Part of a small language model's weights.
Architecture: learned positions, no biases in attention or MLP, tied embeddings.
MLP neurons of a small language model. Each row is named by its layer, matrix (gate and up: input weights) and neuron, and shows model dimensions 0-95. Each number is 500 + 25 x the weight over its row's rms, rounded and kept within 0 to 999. Numbers have three digits each. A neuron's up and down rows have the sign that makes its largest values positive.
Before each neuron's rows, "fires on" lists the tokens most often at its 100 highest values on Wikipedia text that the model never trained on; "fires in" lists the words (lower case) most often at its 100 highest values on Wikipedia text that the model never trained on.

fires on: " as", " is"
fires in: "as", "is"
L3.gate327:477524507510519505482498448506481521503486504467473529533510459526452456474478461505538473520513478520529505498474488511478496490500501505503496519473472468469505530508492472504497482495500507477493532484504514512513509478479494479510517501506505550492477464479537563509471466469490520478
L3.up327:478524508495526513520520475502489471515488483487472521512576469520495547487500477503547463514490453531527479499492493542467498428492504549508516513462510535467515476507498484523474495478494523491530524483506518487535509535465478493485522521523492558502496486495522560510480466530498501538

fires on: "over", "vent", " part"
fires in: "government", "event", "governor", "eventually", "covered", "events"
L4.gate212:502522525491514477492497494487506486519506506467548517526532491469519492487504480494509494506492505502471445550509496518472506502506492471455457479481523497525531508491524456524467509489468472554526526505485535516463529467529518515496517485551496472520483537501517525483506502509512537477
L4.up212:563485571471491509498496525471511480532516474510490458487461469514509479497495495485509524504503512509449453500496475524513519523484514514470454478469525494525521518562474495512477510477458521524546518482480529480509494504474486487454474505499513475501470575484476526511549508543507520455

fires on: " as", "ward"
fires in: "as", "awards", "awarded"
L14.gate172:505511515520506489513513519500502470484529512509522489489518452511474495534513455491525523552510419484492445532484485482488520497477553510502483512504510449487473548495495477535514491510478478484485562490506486531493515497514513534475534508492468484506498479506505498484534485481503494487
L14.up172:500510499465507491495504501491488461494569488487534469498511466549444545509493463541447506524497490495510467528497511505509519453496524506505530497509490495501450510481512499488518465526477504507505496481485483502473529507501493514496546511553496473536482507480499485490486523492529448500

fires on: " or", " not"
fires in: "or", "original", "organized", "organization", "origin", "not"
L7.gate130:458487519502518475488518477454487482522498548486479506531496495514521489497481484514497540541488472505520492507496470487476550531471485502493517462500525510516516495511476469462475503495475489546478504476489495523494495489468478488510561488502446506544512504493491540520434542465455526527
L7.up130:498500544460495481504502460499523496528479545517462523475517471520492495519474480495479538506528511537457549540492522482506497505534478504505508509445518498549507525458497522417474490490484509547536536497472480518498479486486474549478469499492477489485486527517485529491465507509499521487

fires on: " D", " in", " as", " been"
fires in: "in", "been", "as", "democratic"
L3.gate375:416513492524548493492516477508451502461499530492500521498530489482482527476477463553506506533492486545488490518541446490479496508534542528489553484523518479495506529487483474518492496502502498514518480520493494546475513499494483481487506504448485515498476517505498550479477475465476487477
L3.up375:435483497508557479529529517528511498484463535495480539505516503488505510487486499527477481481470515549475471522516461486480491509539558482514534474508535493502479514502508481483512503515492511506527502556455505535522512499525460511479490502495501500438487510473477496480497492503491500510

fires on: "over", "oin", "our", "ign", " part"
fires in: "government", "joined", "governor", "joint", "journalist"
L13.gate82:466520480480511473464498506514507470514485525472503573508493512507498469532494510470506482482492521464461473491513487517497495502470478492480496507488514523493525492476471478467487490490504500538531544521455492517472487487489537468514517499463524517493482461509517596448505489496516457481
L13.up82:520514498505472484467536502451494487500470473495532526472538489523562477500497534529493508497500527496518465479481530521487490525465470477450490486479498468477544491463487501520477534469492495514517546501483589515520512481521520491524498516515519458491465511492495556477543473502510544498

fires on: " as"
fires in: "as"
L21.gate101:483519495505512518513449548526483470471472489466513547515501480540481492518552446447499505488506512514496496484489484513481507524471560559473531509508488505506495483498521484515493488484476475446489473507519467544508559496534515496505524493517502499537525473483511509454467517522464498490
L21.up101:502503471519489509503490516481497469487484510502504488475506477569502555462511446503482475483476505483500519472505467494512473474492472532494492524498467499493505521506515506495526466548457502550516519517514537536519502548520504493492500504554489490520522484466508512509472517468501468494

fires on: " as", "pp", " app", "ast", "ward"
fires in: "as", "apps", "appeared", "awards"
L16.gate56:527552499494496503476483519531505482509478493457526486501542473502486494477518472497504477509508471494513451479530507523469499530480499476487500513529509474501497516532530474503531483490475457510517537543523516508467558487515533479476546517455485554520519458475552491504499491450478506483
L16.up56:489480474522486453492542549489501473470468486498548476510494515476463483497468497487506491519495513543470442482469524492500524529515533469481501512482491511526491484530551495523489434460494486482506489494488521563494521502486495437539497515515514468480475494523523533490496488538456453493

fires on: " as"
fires in: "as"
L5.gate100:484504491511543502515500489501507476507476535512524532496490469500482521497486468547462508538516525531498501548496486510487510524500507518493503508503499492524486508468486470487483515518497511531530529484482461486473536474497467471489463539510489533503488486503523539483504453490525478518
L5.up100:523486457496529521485510516469493483535476490510455476497534495521450541492471525532491437520484520498513529476501470530458494500536519476516520540499509496482502524491480472482482510517518530512498531501486482494502502473516483504469512540546478518507495518484522515524499511519490519501

fires on: " us", " includ"
fires in: "used", "including", "included", "using", "use", "include"
L3.gate113:534510518518520500498497451468537493487503501514480526502489538535488462518468469453490494525488495495493517523505502525539524491489484500513500492479490514482534486483474459508512512490481467491523480541495467527460475436483546511531513486537503489539587501500455506496467501531492509430
L3.up113:518497480469448500438497535516546459553483519560527527528523513504474497483495503518482520489480507490444535502479488515486490487456525525537524507501488532504508493472494485479473519501508527497436500477536532488494470518531519454492551517487475492527478545494513501495512479468504477511

fires on: "ing", "ound", "out", "ed", " of", "e"
fires in: "including", "included", "about", "found", "include", "using"
L16.gate10:497508471489502538502477498499487454506454535502503517524507511487515485514491499449528524530485535495494491528519521498457530472478539478467502510481509537500529535487544473492535492489529517530462457464420468489494491498502551482502514439499489548507482463513531489466483539517470494421
L16.up10:482495456503471487505502532510478475521498494522471444497512485473491497530513462512474498476505527513488492489511538441518494479552504521473479539477485560475486507487516494475523493498570513527499452490505500484512482549569509510508489471509503510499478544517538533498525502513517473457

fires on: " of"
fires in: "of"
L14.gate175:501522508531510478497490518500472492496508548504517510545508518467465441562501491474466500550491487481485527503487463467507482459494477544474500521484488547508517490484499478491481473517545473538538461500504469555478513498504515482477515501498520527494517457545509482448492476509458488527
L14.up175:515528453500507467482534485490469461502516468477536503522529457486510477487520485476513502521509498500517465438460487518516510502491474540486529516508514507461542482508519493540499503469460501506480494474504502575515507498464530485523510497507494520501537461514530517473499476449457548520

fires on: " 0", " r", " a"
fires in: "0", "round", "a"
L5.gate73:497499517510511508475450451501472501503490516477470539496510511522492445475492466454491517510513482503509490503500493479534511510524483498445503537554488457488533514528462498506544531485471478498461506501480472515483502490533511495524474501455468503538487476480510535518553490511487515482
L5.up73:518465478507484527484503542508522529486474496511501517515465474542476506501468474515488456491516527530460544498491457488471492522516515490477469504532522487530486555480470512511514510504501546545516494524510492508447496424525469511466498505530437505545493551491460528487497493524473491466

fires on: "ound", " on", "out"
fires in: "on", "around", "found", "foundation", "founded", "about"
L4.gate45:462509456512501506504522477520536502482491568480518476517481475517496451534475478449490523533478499508533505545463542475498544539520556508496508457491491516467492505508485468462512483469487491517434494524501487528477476487540551464470480497489508539525515491500494520504485496504505482494
L4.up45:489480482479488503534586497548531547499445511488457487487506445473507538500533509485529476510503506504520498480459517499514485522517505508522509470450543499509477487504502491519522483480513521501531476460474470472528484544504529514523495515567505466500474516448524471507493514468518495520

fires on: " of"
fires in: "of"
L14.gate189:534499496504510475508506562470524483475487521513542500498506523531525488488515474469486537519490437521491517511502459502486496510484511511472455502455468506545515527468495475516490457514508482525493484521429435527506523502506542530499507518513486485468493520524467501454531492486468506464
L14.up189:501504516501471493490488497506497523517504499495479547496508496491470506517534483477506502492511507539497532440474525505506493464490516530453499536494482556478499478479487503503487558501505474508488468494529533483502500505483536515544490509530528469469536450547493502483456498464483549506

fires on: " is", " are", " was", "ain", "ot", "re"
fires in: "is", "was", "area", "main"
L21.gate105:508538510462493489537489482524470480473459489494509492546515495463507530513506492468505489469484449511532530505454512483480574476492506522498470515465526468488490497521500471523505548485525482501498489506554495476508494519484495494434556452477489508524511495545516519496418542520477494507
L21.up105:479515466530529506509550462571494491470481500538489525526507472493499517493529513452478497517505513460505462500449497524515515529575526470492482483501477489477511514478473515527514518485506517508503504475517488511501507511571500486454491491487503502514490503569533502546492499512519482463

fires on: " from"
fires in: "from"
L4.gate227:508495462503528461452481475488444508503496500491510513531508498513487469499535453515476479517489531501496494517494475503499524491533439513464479536501498514505472524501496442487496498473504495451513447487492506511494531472537505463497537484510453531513522461473517525467557505443466479498
L4.up227:523520487514477471451505520504488448473505513582476536519492493438485489520483523529490501517486488511522491528490530482497477503450514491491451495430477529499490501467513550512487455526519508508498510501528466476492472456499467530488518548511496496544451467501524499530520502522522500554

fires on: " a", " the", " A"
fires in: "a", "the"
L14.gate37:465476555519500495441533477536468465511522489510501474529537513502534446534445475517467494540522506520527447530445516470485466494476468467453508470557494524479502494526467498499497479469495477511518516464518533520482482504494497483524476503508452511529501485513494546446463478527491478477
L14.up37:511494547484513466473495503501484479502548519508530536525479484498550522498492460468501468508513482515502541501451489478547527510508509496489505491494494537511538511497497497541527454521501535436465535473480453469475473525524484542478506487495477483494535499505549484535528515498493475457

fires on: " Te", "ron", " te", "we"
fires in: "team", "bronze", "texas", "technology", "front", "squadrons"
L5.gate395:519490494489501502468481502487465483515503526504507528536503523508485499511488473510498536551519475515508546532520483478541488466510556498472509473518479448514474543503486459459489493479468497494465488525509503509498496502525514513470520454456496540487483455488488497493546467518477496513
L5.up395:502478510545506508498474483481470489524492506506518505546510513500472515491491456531491510533541472516482530516505498490506502471517543516468513493518480437487488543489488481465482504535486491481462492520541493492501470537511488518457499464477489501506475473505501480524555471529470499473

fires on: "o", "an", "a", "al", "is"
fires in: "japanese", "mexico", "america", "japan", "apollo"
L17.gate107:498500497485502466494484483474520478517506494484518523535506519464470491474464496478514479453502500466530512479517540498503464505511489538519481526533526496542466479530461508431469499530511469502510507498510540497468528453509510527513528511521489507492491472554529492488438497473516463484
L17.up107:501482537500473520509500488491476494512512552508517438543515476491459491499541514433521486520500501488509492511506481471520509503505460480514510503519513512511498542548534468518522497515544474534544519503515509544478535507522476489463502503502466482473542475491493482494433455506494471556

fires on: " is"
fires in: "is"
L5.gate113:470525472469522538503492519478510443505493527496495478546479487479513554503483518491474471476505507503519519503472459539511486495504487520517524531496468504447495507487468495474558543474516514497467469543496489477470503502503480477461533447473540524550515528527509514501470511508523470491
L5.up113:514506521510500508503532509489538450507456496539455471504503488501460502509493478493500483497479468465496530505459506521548521513523516501539496497460487544492506510497502500485513512464508537467500521500485484499507466538474513539481536496490561507527470472480533570530497501507497491503

fires on: "am", "er", " C", " Te", " te", "el"
fires in: "team", "career", "cup", "celtic", "league"
L14.gate263:504488510483531475516463484474528504532496535480481483530523558472494504514502457483513474521501458502487526521504511476548504508492468496477493499504529465525531497507524477565518465490496484484498534470525562515469490521504510499531479537472490532504466481496495480469460497518474492514
L14.up263:479494498439507551462462489502501452509499506535472477521507563477480484549524465521516489461516445476517557499515494501503470440514498472463493528495528513491517488500495507510457495495467487485516554499543548496514478525472508504472433513435487506516511499498502500510503501515497522508

fires on: " or", " o"
fires in: "or", "original", "organized", "origin"
L18.gate44:472485533483517520468505487568470486478481522462515486499509519523498492509499447482502529524494504521509489533484513497449559489477490489504525505471501486517445520482484462471502565473496470540490497492498482522475498490493477486505539480537476509493549522515538496535489506488445503456
L18.up44:524485525491559534473523461496516534518497498502472512499521533507507543502512517516479556550500506514526481474532480542488530519505479514512476502505495470489517529510485492504517499521449485510466504484511545494492505508447509475516499456499482520487455512494487498431494544483450515506

fires on: " a"
fires in: "a"
L4.gate219:512510514526532486473484495496490519475521553516478497509506488533476478536451492535482518504505504550517500558469479470503502514495507548459506480502473478542518542438461506466496498464452496507456514525508464514481512489481502478474526508450468526513496501489493515491500501472483501503
L4.up219:480513523535540489482505504500491500493506554546474514500496516525463461521475487496478513518464502532497481543492491479504503497471495525489508495512458519557508529460444489501505471480480497473476504503510465491481493503481477469479508517469502529534515474501531515492504454471445465499

fires on: " Te", " te", " sc", "urn", " comp", " 200"
fires in: "team", "scored", "teams", "2008", "2006", "competition"
L5.gate95:462540531515467516486461501483484507476506535523501530501497504514474424514508493496537520506515441477513494528472517507559491480496517495497485493529504499459544510506487466512541513493501483494475458480499500483457522512506502509572480506450521494462521463513539476468534481498499493482
L5.up95:471522475503501538494477496503496466512492516521484507492493462512475499528484495544489507520511500505483520534479489508530520523454485506529469524505518480447500554461469526475468510449490483513476529485515490454458455511535521491466498509468508541515544471473513521552495488517506486522

fires on: "ce"
fires in: "france", "december", "received", "ocean", "province", "source"
L7.gate326:489504502479494528487489454537484463509503559508525522556524532525489489522512448523482530481492494490515529512512468497566526517480537509479515507528515462506510545486474480490496523497517468467523473479522482532480542480512499520526484523513491495486535493540480502492528492493514473517
L7.up326:482528515496513533489482501530520499509521543513519500534522447485482515487537487503493491478491479512530497546491495523555495502505561501477539519516480476490481507513475520524459492472530460474514422487460513519505479526520450527518498520501518503497527497522449520532489476512534501485

fires on: " from", "pe", "rom", "ce", "ime", "ri"
fires in: "from", "time", "european", "promotion", "europe", "type"
L4.gate202:441533509487516472495472489493495468461480537501500469535512499552496462505549464509506495519486513465503458524529475504540506511456514486496512540549516461500482508492501439519491506502454483483506460520527477548493512496558507504534504511458512534496543495484520500510504472508510541511
L4.up202:556497473504503490463480493518539473486500462501514557502509508543480527517490536517476519477561484479466470487445479512460462531517491511505486549469478510466485484443525536525474513457519518535504519489497485495519508494503504526511524485486499493499497445503499473511508494504493547465

fires on: " or", " o"
fires in: "or", "out", "original", "organized", "outside", "opponent"
L3.gate23:478500529533505510440496449492541490517519537504471501531513510443468461520483513504488520547486489480518497523520477507503512476516491483491509443499499513492456495528463506472499511498520519504520453459511503527507484475480529474521454484496472489549474484497535572499537530494490530488
L3.up23:502485528469515479488555541551501521555479505478462472515501510502494495498481443482487504488565500508491505487493478487513505465539496540504536483463449498539528516532492494493468513526458529523495502513490507533506467528489518466486500505496502492487524522509489494503483505508468469460

fires on: " or"
fires in: "or", "original", "organized", "organization", "origin"
L5.gate301:470542534529499487453502494477508527499502523465489487537497489499487470484486476449502498521520484491539459531505533445492532517490453448510524455495487485536512517470472509472506515450474496491497487481473470537515506477518525484499514486452487531507488500475488522512489510466458512506
L5.up301:496470491498504495474506462525528482515511517469476517530498499463501476518518464451499494514476446521499497506552493520502560521498474451511513430480452528511467477513501490518488494502498517509507477484495502557536497527485548479500508496514467521511532487455493520495492547484470504502

fires on: " f", " at", " from", " is", " was"
fires in: "at", "footballer", "from", "is", "was"
L5.gate359:498488546509486488489478490532495535468524509499563488515501502487448474501503467478503540493524444551523493509483515487506529486466458486504501497510481474506497498559528479528536474495489520487490465477481503555488514517507507461538528504460474531504533472510461492498552496496459461515
L5.up359:478501462493498484469503488529518513490484529519482445516518485465479501471478486491510472482506524520495445495500510491536460490505516499502505509510480466484487494485519509519566465493497491528491464519490467517486482531492484497498536522491534529458498488481533473522507502559525471507

fires on: " in"
fires in: "in", "into"
L4.gate172:472510450476503522493485478509513464485465522501482529532550489532486526512486493509486479555526529513482493507451468518494456513505514539501461525467526509541483522469494476477512513476522531515502492508460503479470484439515489492482540462507486531547495518491503518552511489466479488488
L4.up172:526483502498497473518452466489497495476471521515497554516496550529514489575501502542484521522542538534487482511474466491509463482469480522465474514479494517535522529490539482488523513506510505515514450492501490528513448471557474486499520446511486535489468508500506499487503515538481483543

fires on: "am", "up", "way", "s"
fires in: "team", "cup", "away", "conference", "teams"
L13.gate30:486534433494528549484469478472512477523497516464526494539504523456460517496486455540531479515491511485497529454506484477539507479490495522512502512535529512501521528521516484543469528514478509509503476518520527528465537518484555478516504481486500525552477449488520513515453500490463454534
L13.up30:486510445526491541487478486481518465479501454458513454512507522477494512515504506499536440523492488477477504495501530482537488490493499527482464506550527430479510489584503498514500502506474508510536530513528503523481514510475541459507479497468490506503498505500468484541502468478462500526

fires on: "ew", "ow", "aw", "ent", "ort"
fires in: "new", "now", "law", "century", "northern"
L16.gate86:533528468489506489486472512515512488512512541502508503496522535502519489494487508499504530544466485459503504484496485502510467476544453476526495510501517522540505503521506477544515509485530471487530490505501525571488472507488499512504512489442495539489497478518471498501476507511472498504
L16.up86:513508509453492481454472534494534477537524473477492488530469490533523483516499492478483510499472479478475499461530532534469503505482463471513452490441471527532504470520531486537503537495509504541537516521506488541500503524469507478484539518496464498504527532484473471500498507499509489496

fires on: " us", "ail", " ab"
fires in: "used", "using", "details", "use", "usually", "abdominalis"
L4.gate345:491534459514497477481508489510502487482506592504532529552488526522478472461464443475476496542483500531471524531484515469546501494522499518540480502526499501504474517505477467481464534504528478503456537493484493481486518477517524494477479488491483515569518463528469520513478479483513477493
L4.up345:496492464457472484455483479505522474547497506501508446529494526522488501472486473518523469528477507509423518526483528517519533485519514493497522561505517509501458490480480503527508515516490526541494515492506510556489466487509529456483491487486459484520567516495471534503467496498511495500

fires on: " te", " Te"
fires in: "team", "technology", "television", "teams", "technical", "texas"
L5.gate144:493505546473491504473465498497534480500498519505485486522504540529485487506517484538474465512526428506458491552520455497526517452520542551496504474500511469504469519484493455496508454491495519496491483519511481495483518491509508497527508504499511512436493501515456480507513473555492462530
L5.up144:506483508507502531521469514534593459493501494517481504493470568505492462524466506522507492529541483517470510554506490499512532465534544543484464467472482493487478510463487530521494488507461506503468512538506487492495478482522513520477494478502494466457476523500485480495495494521518459528

fires on: "n", "s", "t", "y", "ver", "fter"
fires in: "on", "as", "at", "by", "an", "after"
L14.gate290:483530509504560489545458492486516501467493494515509545557508523514506493486494515496492518520515482512518470552532492488521524521501528470543532492503491497504517465567505479470526479473489516476515498495492447526478497489500486515526533472494481525535531445472547476487487503497502475512
L14.up290:498489518531524484537458492478533548478527532511525500471490507527526511459495534537474511477496491516490472520550496457505548543516537496515464486480498483535514478532532492507522474548522502498483500531447496503500515504475524484462521506520501486510518481445513498509507500521490465499

fires on: " The", " In", "In", "The", "te", "st"
fires in: "the", "in"
L3.gate333:496507512509519502429456475481482480487492548509521532544504533522510478498479507485520491530536484515500464521471491500493449475506534554474504495505519517537482515470495459492532511482497473510478474505487463484498526489515539458513513463467482517470503479526512508509525469479484517468
L3.up333:552522495482493512472494505527459520518472485544493532527528462518486545519494505553496440490510511527486495483467536505505515503518462494477478533503492483499500490491512497495471481504521530515533478497480469488506469493514484486490530490502474503533479501459511471552458530502508547558

fires on: "erv", " includ"
fires in: "services", "served", "service", "including", "included"
L3.gate297:473555520532503496486460487493477499481521551495527542516494537501475451493482500508539511524463455478514526542496480494496506460485501514473508482509564503535496546513506461528525505505473450513465482494532500503484485487471536475527504497470493526486509450488486517472495472538469541514
L3.up297:463515487514489503534512514513519468549508509505502491515449516501500487466471498518504528520494432476501545491507504536475514490507538525477495503515541485528533512474488460520515475521527528523477505522480483474454483509468546471475510534506520526518532528477497442499489476495467521480

fires on: " 0", " sp"
fires in: "0"
L5.gate350:481516532523526516508489484466441533511509487462522497511508485474496479468525434498530560536491460483510513501508490487522508512456495499461491515579512463524524542528447468518500498491477469495505496489517510518487533503486481494490528474472511502510474464492493522513506481522463536511
L5.up350:488468502492521483541517491494486505554522501458481497488482474499471484497540452464504539500474497455515501463524502486494527552513521501480515466569494456539523522509494469522519474550476507470498463488514506518534509482446475478488490476488484488545493461495472503495517503530510492463

fires on: " Sp", " 0", " sp", " at", "uc", " ag"
fires in: "0", "at", "spanish", "spain", "space"
L5.gate410:479516511498514510492486525495452490485483539490488551503501504504522453493499477484501522511492459492520533500501458491515498531503546548479484514528505481499515525500495427483494512491500484531463493476509493496486518503525486507525525499466491566542501470504498555517538468505476525514
L5.up410:513473468495486517524513518490455540520483520503469496467495489493494440479493481483514509486466473482529483511531465516481519497476500525499457480517477462530517486483498501500507486510496501495487472509517525537508525533492480486516519483503490535538507469494450492569507480523479526476

fires on: " a"
fires in: "a", "actor"
L17.gate70:486477502487516474470465437520505517524482535541536471476491528501515486488471491546480542489490495529535500492489460509469517496508510485512503502536521442497485489521500496538538485487464466500505514519473511553484514513528513512480483512467473534500498505550478512460491489527485529515
L17.up70:564511532490489521470499463498533441486515473497506535484482492481535504520480484506493464519511489509547492519509504462549461553488505507436519508550490511545539499467511502510487452485500499511510514485520450480502484500452465483509504552533485528505521500477489474511488474486455479508

fires on: "l", "u", "ar", "uc", "ang"
fires in: "language", "established", "education", "english", "languages"
L20.gate70:472531484485516485457474494477534477488489491526490482479485467444486474522528463536490520545485526528509512554511528454490517517478555500513459504480549544486461480503501477482472519469533499493523483531484461541520487496534541516496531522534505507544490489508474496470514483516510478488
L20.up70:499498487510470513482512504560484466495492472544493470486491510486453500488491471466448474518495542534503531519445532568512475477512467489490512462502513547471481504466459510503476517489462464523484510528478528479511468519528493473512494498515518526494456523496567510520514485522488560468

fires on: " in", " to", " for", " s"
fires in: "in", "to", "for"
L12.gate204:496498501525490526482495477497533494478510496489520531522502504524479465469481509465496469574507477524524534503523483473513481472493527505528499483534507481492556512510511483512557473464480512521525508467484453555487504457511471462522509522502458530468512515461511490477469496486452493532
L12.up204:502508517518507520507491463511502476495499457513517540512470494478521462493478496463498453513520488530513500497497490475538441488491482484547550480576531486513515501563497527502522463452472507482501516482514478553483506490518504509495508525505479506492520493457529468509495487434480533544

fires on: " not", " the", " of", "i", "ran", "ow"
fires in: "not", "the", "of", "transferred", "anti"
L15.gate81:463485486497516497478504518555452500508508536500497456510495431504519508495431473495472528537514502526494495462498507479517520542477502510529531545504504515535519519481496486502498461492494487522473480540483476512497469527510509517463504481548518470528480486523524516494463522490483504527
L15.up81:478511532474444453488503526502479500512509503473511521510505525522513510508510488502503516509513516509472481511440507510524481499507478545431466478464495518484511464445491512540461519497488491521467479538505486491458520494463540551507463496537527456517496486514476513481481479497517507486

fires on: "ang", " Jan"
fires in: "january", "language", "changes", "jan", "languages", "changed"
L4.gate208:492522488483519464476504462501525467477499541483477503518492508511483472544521478520455507552507523486491561532440524490475506492513481521489479478520544494491475502471502472528494446504524532574486500469479492521483489499475489495516483477527465499552511510521446521522460507503510510490
L4.up208:517453489528507516454507497548473493465505476489512519557485519495529437542531475513473478556515540534474550466483486541519470515501469474506467519484506500476480511469500484504562467461511536508482501442522510503525488481514463478499482500534507498510462481530493487530506482501513534501

fires on: " not", "act", "ct", " us", " the", "ail"
fires in: "not", "contract", "the"
L15.gate24:466466489460475515498522476496502511544474521494511489509499545488504520513465510479485514514474509516459487513537515484459538486482511495494496501517487470510516487509500482465508521525490474540505513526449514494527520485486498445474534485528437485513526512496513490479425536495471506494
L15.up24:510505515497471472469499491470524494523519510493509523510501511542460514498473503526499562530498520513517501504463547512493537512503505471470467482482525478479508463519493495476415486502491460518468514507490516490521521509466529540502523496509479484496495481527474523462498522482510457442

fires on: " Te", " te", " Com"
fires in: "team", "technology", "television", "texas"
L4.gate261:485500537495507528464475517470515469478454527506495496520487530461487466511546462540487554533475420515470507510511480498539499461520487535482485513517500495487500525514460464494497501482484492455466474479516492520518514522517512463507492489465499520486478493519526532474555487497483461522
L4.up261:478478459477503456511496549495498497516492489496487455519501504481510501493462483508472528540524498493462496487484463497463469482522528539505521441491468484534450499506508473476472501509460505505517486539513518495512474461533537522492496525543479448482467519514457509451511504522493486475

fires on: "ce", "ch", "e"
fires in: "france", "since", "december", "received", "once"
L19.gate60:507487513525489529458458500497483486473464506509567494512526510527547469506510485462513510486503458503480505536461510488510514516492464525497487501511489489479521496484477458493481480487454464477504517453500505546450525467557504527476503513511455489504557501498463505521530525510529466535
L19.up60:492522500485500504493528551473487494472501507492495495535488461532500498524513526448521535502503488450460475501516490497544488455509516483478485503531512501503504507512491490529475550490489499498517497522465475509496499513501480527505497524530506509450609488506527493457507478536523544500